Part of a small language model's weights.
Size: 13 layers, width 192, 2 heads of 96, MLP 384 SwiGLU, vocabulary 2408.
Architecture: rotary positions, untied embeddings.
Training: a variant of Muon for these matrices, 218M tokens, 6666 steps.
MLP neurons of a small language model. Each row is named by its layer, matrix (gate and up: input weights) and neuron, and shows model dimensions 32-95. Each number is 200 + 30 x the weight over its row's rms, rounded and kept within 0 to 999. A neuron's up and down rows have the sign that makes its largest values positive.
Before each neuron's rows, "fires on" lists the tokens most often at its 100 highest values on Wikipedia text that the model never trained on.

fires on: "on", "en", "h", "as", "n"
L6.gate12,264,157,164,203,225,191,189,155,257,245,211,139,212,171,236,185,168,226,223,216,232,195,202,205,183,204,145,179,215,223,134,171,113,223,201,199,178,172,221,174,209,217,160,232,220,212,174,222,201,191,156,203,188,173,153,194,165,224,180,144,174,226,178,180
L6.up12,179,134,271,190,240,226,200,198,184,211,199,260,183,176,181,161,193,211,213,190,246,191,180,167,176,250,225,229,202,210,179,250,215,216,214,182,165,163,157,235,220,143,243,146,152,197,241,216,177,210,222,217,220,197,267,213,172,242,193,148,207,177,175,175

fires on: "p", "w", "at", "fe", "3"
L8.gate27,170,192,208,202,166,188,201,188,204,209,189,157,200,135,252,156,183,127,208,164,235,189,236,203,206,205,184,193,230,186,230,199,149,210,180,205,245,210,203,156,196,190,183,210,208,183,209,256,176,204,195,172,153,217,171,193,201,282,176,208,258,199,210,186
L8.up27,210,257,213,183,188,204,205,204,216,207,214,246,224,241,211,165,204,164,227,200,182,178,228,225,147,205,219,219,257,174,198,163,144,194,196,189,195,163,235,132,159,190,220,145,169,236,188,234,193,190,182,203,201,224,170,194,215,249,265,182,190,189,217,239

fires on: "wh", "man", "cour", "str", "th", "j"
L9.gate269,186,186,137,188,195,184,230,190,176,197,189,221,184,190,164,194,185,172,176,176,209,190,178,185,203,194,196,155,192,181,194,254,161,232,121,231,183,182,195,174,187,183,166,210,202,219,236,221,208,237,184,186,223,222,174,261,184,157,240,216,187,191,192,184
L9.up269,186,177,154,201,201,250,226,228,161,195,166,215,202,173,168,211,222,176,228,220,226,255,212,213,218,129,222,181,183,208,110,200,176,159,207,196,215,174,215,242,184,191,150,212,231,145,221,181,170,230,213,232,214,192,201,239,232,220,219,225,231,239,215,191

fires on: "p", "ol", "g", "pe", "rel", "eg"
L6.gate204,156,197,232,232,194,229,156,177,176,179,195,158,194,190,245,170,219,185,189,218,212,203,200,222,176,193,147,217,192,244,135,143,193,142,179,213,155,236,195,196,219,181,281,193,182,181,230,248,107,164,226,163,174,219,187,169,275,182,207,223,177,192,187,178
L6.up204,140,194,174,184,245,225,238,206,230,163,198,193,190,199,223,163,212,185,200,211,225,220,182,211,130,204,167,247,205,233,191,212,190,193,196,190,211,246,250,194,188,220,190,210,199,175,217,221,165,203,212,191,159,192,197,302,245,114,224,181,188,161,166,181

fires on: "s", "R"
L6.gate11,183,213,209,205,195,206,187,196,182,183,235,201,181,217,209,175,207,196,185,171,196,267,206,196,288,197,239,226,174,163,192,253,239,226,216,141,204,180,193,193,212,212,185,243,175,224,213,182,193,240,207,228,138,199,212,173,193,233,188,201,252,211,163,200
L6.up11,246,128,188,200,222,178,160,155,138,179,178,165,199,214,194,307,171,225,200,216,236,201,226,185,175,216,262,161,209,187,239,204,133,288,233,229,191,180,267,158,219,141,176,180,256,207,237,215,198,224,182,144,253,178,201,204,213,204,255,155,201,164,196,162

fires on: "l", "ex", "Be", "be", "the", "S"
L10.gate104,255,214,189,187,152,204,164,206,189,228,198,194,197,182,240,205,162,196,183,196,207,216,212,203,222,196,225,203,220,204,176,190,196,148,192,187,154,256,173,182,223,151,219,209,220,212,207,217,205,219,204,199,209,205,199,222,130,201,212,247,198,173,225,221
L10.up104,231,201,166,197,180,164,231,189,247,193,203,155,214,203,230,200,267,179,225,180,183,177,184,238,140,211,188,201,198,204,234,151,235,169,191,216,186,132,228,245,194,238,221,205,193,186,200,224,216,202,221,164,244,170,167,214,182,169,225,199,200,176,169,233

fires on: "er", "ed", "enc", "or", "et", "histor"
L8.gate358,197,237,214,137,188,185,163,162,220,130,142,192,207,204,132,171,250,225,217,237,182,228,216,125,181,130,152,211,220,192,159,205,206,190,206,234,200,171,233,195,208,154,150,176,260,243,157,174,169,195,192,208,205,168,217,155,220,223,235,172,262,225,210,230
L8.up358,177,162,181,222,256,186,144,237,231,226,195,199,239,245,200,180,216,216,168,231,175,226,216,205,215,203,197,192,198,191,150,223,208,164,219,180,182,166,237,208,190,193,178,216,186,241,170,132,169,228,191,134,161,215,184,161,200,235,238,182,262,178,193,226

fires on: "l", "re", "comm"
L10.gate161,232,156,228,177,227,236,180,161,167,219,231,165,220,246,250,199,186,159,144,161,172,132,177,235,208,175,160,230,172,196,234,190,237,235,114,136,209,208,187,215,177,208,188,189,243,210,230,197,209,199,170,225,215,184,216,167,213,175,221,228,214,197,233,192
L10.up161,185,197,202,195,189,214,226,184,156,221,213,223,156,162,236,229,208,231,177,250,178,252,177,188,186,200,249,192,120,223,192,220,274,167,153,205,205,215,169,220,187,215,191,196,202,122,204,225,150,245,188,173,203,189,221,188,180,197,168,242,145,235,206,174

fires on: "l", "g", "bl", "ath", "y", "pl"
L9.gate37,180,176,212,209,182,183,171,175,191,238,200,207,244,181,190,234,238,164,176,243,208,203,177,212,206,208,195,173,175,212,165,223,240,174,178,188,162,169,174,182,209,171,184,206,218,204,204,161,209,185,220,221,178,232,187,219,243,199,204,208,155,212,227,233
L9.up37,155,185,253,211,174,157,210,180,214,242,206,219,176,193,235,233,208,213,204,254,203,190,149,198,174,182,235,205,189,230,196,235,220,203,180,204,201,170,217,223,210,221,212,190,190,151,164,172,161,225,193,213,210,223,194,216,214,183,219,219,172,205,199,209

fires on: "Ser", "ur", "ic", "gr", "re", "ol"
L10.gate247,232,169,221,159,238,123,175,195,205,193,217,215,250,222,201,222,192,197,165,131,221,240,157,222,210,185,254,232,179,231,184,228,214,229,157,214,181,163,226,198,172,242,198,228,181,218,188,184,174,223,189,184,173,187,239,188,236,171,219,231,221,211,171,226
L10.up247,221,181,263,176,163,197,179,217,193,207,195,209,205,222,265,189,188,195,131,159,204,241,185,178,123,212,252,200,177,199,215,188,227,204,178,191,189,158,189,183,212,189,203,191,200,196,218,207,193,232,186,160,201,206,240,172,210,186,226,208,221,170,163,184

fires on: "M", "m", "str", "B", "C", "l"
L10.gate288,158,174,187,189,204,167,275,190,156,230,215,202,183,215,179,226,230,208,193,172,219,207,183,158,213,188,181,222,235,161,156,186,231,232,156,166,255,163,174,155,157,227,121,198,270,206,189,178,182,159,165,206,246,202,215,223,215,166,246,260,233,196,185,206
L10.up288,225,167,176,200,151,189,221,166,184,110,243,199,234,157,232,185,146,231,185,230,180,191,169,187,219,197,220,161,214,234,221,154,226,176,126,258,175,121,206,168,229,221,193,249,167,200,233,216,188,207,176,215,191,201,182,220,176,172,198,208,194,199,215,173

fires on: "pro", "sup", "mod", "University ", "pre", "where "
L5.gate17,248,204,198,198,192,160,168,224,217,176,225,186,221,203,184,170,196,206,204,197,190,213,239,204,279,173,213,242,252,256,198,197,183,205,180,186,170,219,241,192,206,238,209,185,201,203,179,260,178,182,167,164,168,223,233,223,237,182,183,265,162,202,220,150
L5.up17,158,185,178,146,174,162,153,176,181,183,214,239,232,190,235,165,161,196,185,167,185,247,224,216,186,169,224,227,151,171,180,136,214,206,211,225,194,203,140,236,211,193,193,232,157,214,239,193,186,156,222,190,247,169,198,231,229,181,198,215,257,158,203,182

fires on: "p", "ch", "Sp", "ra"
L5.gate140,209,235,177,182,188,207,168,216,172,186,131,176,233,229,209,241,248,205,191,165,169,228,191,181,249,210,248,203,202,250,183,131,198,203,235,212,250,206,221,236,174,216,199,202,243,169,213,231,185,173,157,217,210,211,192,224,211,182,166,156,193,177,218,211
L5.up140,189,197,230,146,204,160,227,165,167,170,245,120,232,244,178,188,186,170,189,180,220,174,180,236,202,177,185,226,219,154,163,227,145,249,208,196,246,200,242,179,196,222,225,204,193,213,214,145,165,181,202,160,164,177,223,212,187,201,249,181,226,147,245,173

fires on: "An", "most ", "more ", "ear", "ly", "stand"
L5.gate233,208,255,195,251,218,212,167,239,188,146,254,216,223,176,230,156,205,229,143,226,185,239,194,181,253,179,175,229,211,174,216,232,162,171,219,151,210,208,243,194,217,152,238,167,239,221,171,232,166,180,199,204,200,177,209,186,198,143,171,225,195,222,261,198
L5.up233,199,222,215,205,187,197,167,232,188,170,166,173,231,204,237,197,219,211,228,202,172,214,142,182,173,153,209,208,209,182,204,185,209,140,225,170,179,178,224,272,202,174,221,199,181,205,156,192,234,200,194,228,195,232,248,239,191,187,212,168,220,199,249,208

fires on: "t", "r", "inn", "h", "g"
L6.gate57,149,212,215,168,186,229,184,202,154,255,183,200,183,262,133,143,215,176,153,198,188,192,181,202,233,222,234,194,149,183,166,198,196,177,167,193,235,249,193,184,178,199,166,165,207,122,141,182,202,222,227,169,222,202,239,192,192,219,199,248,186,175,222,160
L6.up57,210,199,165,193,179,217,199,208,209,247,190,171,215,198,134,199,159,210,178,203,188,188,230,212,189,274,184,266,183,231,181,177,216,181,207,171,207,189,192,132,227,208,245,206,195,209,188,182,183,241,212,157,176,203,216,224,173,264,180,202,196,163,220,196

fires on: "c", "et", "ir", "ig", "ed", "g"
L6.gate322,183,168,178,188,271,234,194,159,215,196,168,217,190,204,196,148,242,187,215,209,195,173,210,212,160,207,181,196,227,188,181,213,184,150,177,177,182,142,202,186,158,186,185,139,240,197,156,175,280,247,158,220,218,217,148,176,184,243,213,196,193,218,164,220
L6.up322,160,165,236,247,210,219,186,223,231,160,171,223,240,197,238,206,162,264,214,164,228,217,255,181,210,189,197,188,227,182,250,222,228,166,224,178,192,182,209,198,196,153,154,215,198,203,190,181,214,203,200,219,154,230,218,204,197,230,241,170,167,252,216,218

fires on: "Sh", "An", "ah", "At", "t", "Liber"
L8.gate138,205,261,182,218,176,158,171,198,197,175,191,147,177,191,196,193,196,154,185,189,291,211,151,250,171,187,155,206,196,220,176,211,200,204,231,217,264,250,200,214,203,155,211,195,161,165,234,130,192,235,196,140,203,195,209,230,236,220,228,215,185,181,248,223
L8.up138,137,164,196,217,162,247,197,224,171,215,170,210,194,241,230,218,194,183,212,192,264,186,226,192,234,193,223,204,181,189,187,151,184,206,262,229,263,237,264,182,246,266,216,203,140,179,178,197,244,278,230,237,170,173,233,195,188,169,216,192,207,186,159,182

fires on: "n", "ab", "a", "b", "ed ", "h"
L6.gate67,240,176,174,207,223,197,140,156,186,175,236,190,215,173,181,209,182,187,206,190,206,186,212,170,183,168,179,160,155,213,196,218,165,222,211,151,223,228,187,198,240,238,218,248,220,127,218,211,261,202,180,182,180,185,177,240,193,249,210,187,170,156,184,248
L6.up67,213,180,237,218,146,235,173,203,162,215,207,226,236,228,199,175,216,189,241,162,177,212,156,182,145,206,180,214,198,236,177,167,157,169,251,159,125,176,262,247,206,207,263,234,208,180,248,195,201,230,172,181,207,213,205,182,197,233,160,216,105,205,203,197

fires on: "wh", "th", "le"
L6.gate368,195,201,130,231,225,228,240,208,130,220,204,200,247,172,124,198,205,214,213,237,215,221,182,183,187,239,150,151,200,185,194,166,210,202,186,201,214,200,166,191,237,227,174,226,210,196,235,199,206,207,195,197,195,191,199,222,143,209,239,224,215,232,145,213
L6.up368,174,156,187,217,177,223,233,210,181,215,184,192,246,217,207,185,156,149,156,207,216,179,167,222,202,196,172,220,189,182,198,189,199,193,178,199,254,192,224,190,187,208,224,187,141,181,226,232,200,245,218,256,175,146,208,176,221,208,230,202,270,182,196,185

fires on: "p", "c", "P"
L10.gate218,155,194,219,187,180,182,211,205,188,178,184,214,183,198,145,214,204,192,222,153,141,204,225,225,201,197,166,177,197,121,158,176,157,139,220,189,206,238,200,184,197,210,208,178,214,239,196,257,163,182,183,154,164,230,182,214,209,180,143,219,189,241,233,223
L10.up218,168,232,222,139,200,221,186,196,178,188,195,227,221,183,209,195,221,139,207,227,218,178,249,208,219,168,152,205,226,186,204,204,167,175,190,216,256,201,229,169,230,169,194,178,176,198,160,153,216,188,174,162,164,204,173,289,197,221,183,195,169,136,218,151

fires on: "s", "h", ": ", "r", "H", "ight "
L5.gate261,244,159,188,236,203,224,195,206,215,225,184,164,209,167,144,218,214,234,158,143,229,222,177,202,210,199,201,205,233,177,265,209,178,198,206,180,217,220,214,182,199,205,192,216,179,244,212,149,213,214,220,188,128,291,179,190,215,190,200,188,225,238,174,195
L5.up261,193,187,173,198,215,207,236,175,184,174,175,198,215,179,193,204,234,180,279,183,231,196,184,162,247,253,179,211,195,172,174,197,164,194,229,210,214,250,219,139,217,176,192,206,209,200,215,262,201,217,150,196,219,167,157,219,207,223,184,167,196,178,198,179